Part of a small language model's weights.
Size: width 192, 9.34M parameters.
Architecture: RMSNorm before each block, rotary positions, untied embeddings.
Training: a variant of Muon for these matrices, 377M tokens, 6347 steps.
MLP neurons of a small language model. Each row is named by its layer, matrix (up: input weights; down: output weights) and neuron, and shows model dimensions 96-191. Each number is 128 + 24 x the weight over its row's rms, rounded and kept within 0 to 255.
After each neuron's rows, "fires on" lists the tokens most often at its 100 highest values on Wikipedia text that the model never trained on.

L3.up869 [113 109 144 104 141 111 104 167 117 152 130 113 159 145 116 114  86 158 148 194 168 105 148 129 106 100 133 130 115 121 114 116 102 125  87  99 127 115 109 134 181 125  90 119 122 142 117 133 131 130 135 111 101 120 154 169 132 127 160 140  85 134 162 155 121 131 125 173 103 133 123 177  96 138 135 137 140 114 128 106 108 139 151  97 117 106 120  88 123 138 106  99 143  80 141 114]
L3.down869 [123 148 136 117 146 122 112 101 161 143 113 119 100 133 129 105 177 116 145  91  75 118 128 144 104 146 129 150 149 113 149 106 105 119 156 165 111 144 151 148 121 146 145 104 128 108 144 138 153 101  82 106 113 140 125 152 115 138 111  94 156 111 111 159 144 156 134 108 126 125 164 176 162  99 108 148 133 149 177 186 139 138 137 136 127 140 149 117  76 129  79 114 145  98 129 142]
fires on: "s", " of", "al", "n", " ="

L8.up276 [119 124 138  32 114 111 124 132 138 103 150 109 158 145 138 122 176 137  91 114 129  74 165 132 133 106 147 125  88 121 107 120 145  93 114 152 154 147 125 130 149 138 156 108 136 123 137 112 176 137 114  78 180 143  85 110  98 154 161 153 137 142 150 140 149 138 135  68 149 148 167 156 115  99 100 162 136 149 132  98 150 127 106 108 102 143 150 106 132 160 101 103 108 131 155 114]
L8.down276 [121 130 157 125 152 144  98 124  99 150 105 101 119  82 132 135 114 130 115 108 133 152 177 122 107 122 113 155 124 127 145  82 161  93  84 127 138 107 112 115 105  82 122  90 146 128  82 108  85 152 157 156 150 129 138 172 143 187 133 128 118  81 134 125 150 116 142 119  87 100 143 161 131 127 147 126 115  94 157 132 146  98 150 135 107 122 114 105 119 110 118 179 132 137 119 167]
fires on: " ", " Na"

L8.up196 [118 131 128 152  72 104 132 166 144 119 133 161 154 136  90 112 147 147  89 164 113 156 102 124 143 106  75 112 130 120  83 119 149  78 104 163 167 140 111 131 106 155 168  86 165 135 139 124 138 112 141 135 133 145 142  72 100 107 120 111 175 117  85 132 125 143 154 141 203  86 193 142 139 101  86 136 120 154 177 142 170 106 147 118 124 128 138 105 111 149 159 109 108 101 150 144]
L8.down196 [113 103 104 173 132 109 132 128 108 120  96 111 100  99 175 162 102 111 115  94 144 107 137 157 137 135 142 138  94 141 172 134 134 190 130 116  83 147 159 124 142 114 115 141 124  98 133 155 100 122 118 116 131 121 139 117 133 130 123 110  85 116 148 162  82 128 125 157  54 154 105 102 113 117 176  94 113 124 120 130 134 119 146 154 114 125 143 132 124 112  79  93 139 128 126 117]
fires on: " but", "th", " what"

L8.up351 [116 113 109 177  90 130 104 110  81  88 137 121 135 129 136 133 123 112 108 147 106 123 145 138 114 177 139 121 138 155 126 135 120 132 106 135 148 111 175 186 112 140 148 122 113 139 124  80 103 155 163  90 125 180 142 143 137 137 138 145  98 155 110 165 145 142 117 113 164 134 125 169 161 161 171 118  90 132 121 134 145 125 142 126  97 152 152 162 103 177 106 115 145 124 187  83]
L8.down351 [115 158 107 152 140 118 162 160 176 122 164 139 132  74  55 116 157 147 134 153 142 128 110 147  90  86  78 140 135 158 102 129 109 149 168 165 121 114  93 108 117 136 160 144 142 134 108 131 142 102 144 127 126 114 122 131 136 114 136 115 147 101 145 123 185 128 130  75 167 163 144 131 155 110 145 139 157 108 137 136 172 146 130 175 114 110 108  95 156 132 125 116 128 119 111 117]
fires on: "8", "7", " b", " B", "3", " that"

L9.up60 [107 181 136 138 146 145 131 155 136 112 120 131 149 131 130  88 156 148  98 129 123 148 156 105 144 100 147  90 137 131 117 163  85 159 104 138  84 146  99 160 140 148 139 154 101 151 115 114 133 129 176 153 121 119 145 137 111 148 133 137 152 156 129 174  98 138 118 172 135 109 132 145 137 132 162 109  80 132 114 102 113 144 159  83 116 135 113  95 141 139 141 152  62 130 114 118]
L9.down60 [ 96 156 149 148 141 133 107 119  91 124 150  86 135 125 130 133 157 136 132 172 107 129 136 120 162 120 136  38 106 107 146 113 167 143 107 110 148 117 127 157 148 129 182  54 132 156 116 119 140 167 130 131 106 136 136  99 119 154 122  86 117 136 132 140 186 133 112 118 104 143 245 113 134 102  97  97  95 124 107 129 100 108 119 109 104 145 119 114 125 142 125  96 142 144 124 152]
fires on: " ", "-"

L9.up439 [109  92 137  56  98 133 109 109 130 106 115 122 103 138 148  93 110 148 135 169 146 104 160 104 134 127 138 123 130 136 126 109 114 129 126 116 127  83 118 117  68 110 105 127 174 155 117 118 151 141 173 101  93 119 144 130 135 123 107 132 153 160 150 142 152 175 141 105 131 101 161 146 106  97 138 111 147 123 163  80 130  92 140  81  94 141 163 154 123 107 168 123 132 141 125 128]
L9.down439 [109 135 145  67 113 114 106 133 148 116 142 119  75 141 132 108 167  97 132 154 177 125 116 117 149 111 114 124 146 157 160 108  92 117 118 159 106 135 142 151 125 156 113 123 104 132 128 136 120 113 197 111 121 151 140 151 142 128 150 117 150 134 170 130 116 114 133 117 105 147 221 137 164 177 130 127 106 102 125 114 136 132 105 137 106  80 108 122 142  79 133 134 123 138 119 121]
fires on: " "

L3.up627 [113 119  99 114  82 150  74 110 145 115 103 145 143 110  99 124 140 146 138 145  93 135 126 122 132 142 115  86 134  68 170 135 111 103 139 165 132 150 116 125 127 149 111  76  86 125 125 135 110 141 133 135 100 113 151 104 138 155 126 123 125 160  83 157 151 156 143 132 119 156 129 115 173 140  79 151 153 138 130 118 142 107  99 108 128 144 108 110  70 146 151 112 107 120 162 131]
L3.down627 [125 114 139 132 164 136 100 146 126 152 123 103 151 150 136 166  75 144 115 138 184  98  74 101 109  98 124 147  84 152 136 138 137 121 135  63 126 108 115 129 131 135 143 145 154 150 156 113 158 130 119 160 159 168 109 146 116 143 129 141 130  99 151 102 114 143  58  79 118 106 112 123  91 101 153 107  69 115 133 183 124 114 120 169 115 159 128 163 136 119 119 153 116 138 101 125]
fires on: ",", "s", "th", "ach", "h", " near"

L3.up947 [124 139 142 139 133 118 149 116  84 190 184 143 161 143 117 137 130 103  79 130 107  95 121 108 105 114 130 133 110 131 174 131 108 118  94 120 125  93 110  88 142 114 106 154 163 111 169 114 121 104 137 120 124 113 139 125 160 120 104 114 131 133 146 125 124  83 106 152 148  93 135 110 180 123 103  89 152 103 113 142 170 167 102 150  94 124 111 122 118 171 100 149 147 100 130 117]
L3.down947 [175 106 115 118 127 145  96 178 161 104 159 113 165 124  91 167 160 142  84 117 122 105 146 157 114 102 113 104 114 109 146 139 156 159 142 187 159 112  84 157 149 139 122 139 121 159 132 171 109 113 122 145 102 162 130 141 147 115  87 129  85 143 140 124 122  95 151 103 163 151 113 140 117 139 133  96 124 143 110 136 146 155 114 138 141 140 116 131 152 141 144 118 112 143 139 108]
fires on: " •", "cer", "ud", " within", "gr", "rie"

L9.up892 [ 76 133 108  61 107 137 123 100  74  88 137 130 123  81 129 138 173 111  68 127  43 117 168 157 132 128 123 150 139 131 105 142 159 150  99 112 130 117  94 204 112 140 162 114 115 160  89 128 148 129 148  89 152 132 118 149 140 116 146 148 113 154 119 117 148 140 139 121 119 137 140 126 114  99 121 149 163 159  84 124 142 134 110 103 132 157 162 109 154 124 115 148 140  90 106 141]
L9.down892 [154 169 115  59 129 139 144 117 107 125 121 136 137 150 107 140 127 140 110 141  48 103 141 137 109 133 140 162 112 126 137 151 121 142  67 134 133 153  96 117 135 117 143  90 146 132 100 106 104 108 115  91 135 151 143 151 146 143 166 131 135 149 119 157 174 142 127 145 169  72 144 139 133 117 152  53 117 121 159 102 131 127 126 156 104 128 130  96 108 138  90 112 121 132 143 134]
fires on: " ", "ad", "3"

L2.up912 [140 119 112 126  88  84 170 148 118 138 134 126 111 136 124 128 154 135 150 172 185 152 118 162  92 132  94 121  74 149 119 106 123 103 157 139  96 148 146  82 129 146 136 124 134 147 138 128 134 181 130 106 126  79 162  87 133 146 148 156  92 147 131 163  96 126 101 134 110 114 186 132  80 122 127 162 110 150 106 121 100 108 176 116 162 122 132 129 132 145 130 130 137 136 110 128]
L2.down912 [101  98 130 123 131 101  94 126 146 105  99 147  85 126 143 116 144 145 133  94 115  96 116 120  89 122 122 124 140 136 145  79 129  12 167 139 109 154 128 125 124 117 143 191  93 125 115 150 111  96 144  97  92 141 134  93 106 124  94 118 117 157 146 110 114 141 151  79 121 130 124 158 140 129  72 139 173 143 114 112 123 128 103 143 101 119 118 130 131 112 117 108 160 112 127 114]
fires on: "s", "n", "on", "ev", "un", "v"

L8.up157 [109  91  82 120  90 170 107 114 118 142 135 160 117 181 131 122 133 156  91 139 115 125 147 133 100 132 137 130 119 119 121 164 113 117 115 132 144 126  97 125 105 104 114 154  88 116  79  88 131 109 157 120 144  99 160 105 133 143 105 129 185 135  91 131 123 165  98 132  99 128 134 134  97 104 125 121 127 153 145  87 137 111 140  94 130 127 130  90 171 147 133 121 103 157 117 114]
L8.down157 [158 157 159 110 113 118 130 136 153 134 110  90 111 132 133 135 114 105 161 154 117 162 141 132 137 121 145 133 144 135 158  97 139 162 113 130 116 142 164  38 128 132 102 128 161 151 135 195 121 122 169  79  84 105 154 122 109 118  95 125 119 106 144 140 168 120 101 124 120 131 167 123 159 156 116 168  91 128 111 119 149 143 120 123 148 100 118 142 112 122  85 147 153 128 140 136]
fires on: " ", " to", "6"

L2.up704 [136 149 144 131 149 138 143 112 102 124 101 120 159 135 160 131  92 154 109 184 176 119 125 110 114 196 130 124 148  91 130 148 145 129 121  97 139 154 106 123  72 162 155 141  67 107 146  64 104 125 146 136 146 126 142 143 122 135 134 140 132 146 149 142 167 145 125 141 126  96 120 132 116 139 137 103 120 123  70 155 113 105 146 127 140  99 131 132  82 147 111  89 102 130 183 128]
L2.down704 [146 152 141 152  97 108 145 147 146 114 144 128 150 105 151 170 162 165 128 171 142 134 135 154 135  76 128 105  82 152  95 126 128 138 148  87 146 160 106  91 146 118 122 106 126 139 123 130 117 141  97 119 128 122 142  92 129 126 153  88 101 141 167  92 176 154 161 179 124  97 112 122 112 130 126 129  79  98  90 105 190 122 102 135 125 108 113 101 127 113 138 122 114 120 150  96]
fires on: "8", " Na", "4", "gra", "7", " H"

L9.up541 [100 129 128  93 114 130 110  91 118  83 127 119 142 160  97 101 143 136 136 132 137 145 178 139 143 141 142 163 106 102 153  97 117 153 117  83 160 106 160 132 124 124 141 154 109 147 144  79 153 121 189 116 125 134 131 119 116 127 127 149 137  84  97 125 131 147 114 109 146 131 113 160 102 130 121 114 116 126 104  90 132 102 140 126  95 134 107 101 157 116 145 151 117 117 146 101]
L9.down541 [134 173 119  89 130  91 121 111 181 154 106 126 119 137 102 153 142 118 140 151 119 117 140 149 165  94 100 107  68  98 117  91 117 147 123 149 128  73 129 124 107 121 138 113 122 176 143 116 125 107 133 131 162 138 122 148 132 148 136  96 143 112 163 117  84 135 128 147 109 152 233 135 191 123 158 149 151 114 133 138 137 138 135 148 109 138 145 139 142  95 143 117 172 133 106 105]
fires on: " ", " re", "-", " micro"

L3.up840 [138 179 148 109 117 116 151 150 121 114 102 105 123 133 135 150 111 165 139 159  96 153 159 135 125 114 117  90 102 109 131 115 154 162 173 135 155  94 104 170  86 108  86 133 122 113 126 118 118 168 150 135  73 154 171 181 101 160 106 142 105 126 164 128 128 151 145 166 162 143 179 125 115 131  93 178 170 125 130 146 116 143 140 121  86  98 125 120  92 133 150  99 147 160 128 130]
L3.down840 [117 120 148 118 141 159 123 140  92 189 126 161 128 125  81 145 151 142 153 158  97  88 130 131 130 102 153  60  70 116 132 127 126 138 151 136 101 147 108 144 117 107 116 105 132 109 122 106 128 130  95  69 137  97  97 155 118 102 148 149 130 124 115 103 102  87 146 131 137  93 130 124 162 132 113 122 134 136 189 126 133 113 109  88 117 135 142 114 142 141  97 116 149 116 150 101]
fires on: "we", "I", " We", "be", "my"

L3.up816 [104 110 156 133 131 108 119 148 103 152 110 108 175 157 153 130 119 151 175 141 130 153 125 118  86 124 142 164  92  94  99 119 103 134 119 105 123  90 137 125 124 159 136 129 109 111 162  87  71  97 156 137  93 156  82 169 169 134 140 129 132 172 109 110 168 136 112 145 114 141 121 163  89 128 158  92 129 108 126 129 118 146 126 114 147  98 155 131 136 153 132 107 155 135 155 155]
L3.down816 [134 125  96  92 148 159 137 178 102 161 132 124 147  99 153 143 120 129 128 104 132 128 153 117  93 138 166 192 132 143  76 163 108 122  96 131 112  83 127 138  93 150 102 134 154 126 129 137  82  90 119  82 120 138  76 199 157 136 144 119 136 109 127 128 113 137 110 121 146 146  92 120 118 122 160 132 134 160 150 117  87 139 101 108  87 160 119 156  90 103 135 118 115 118 107 113]
fires on: "n", "s", "al", "ic", "western"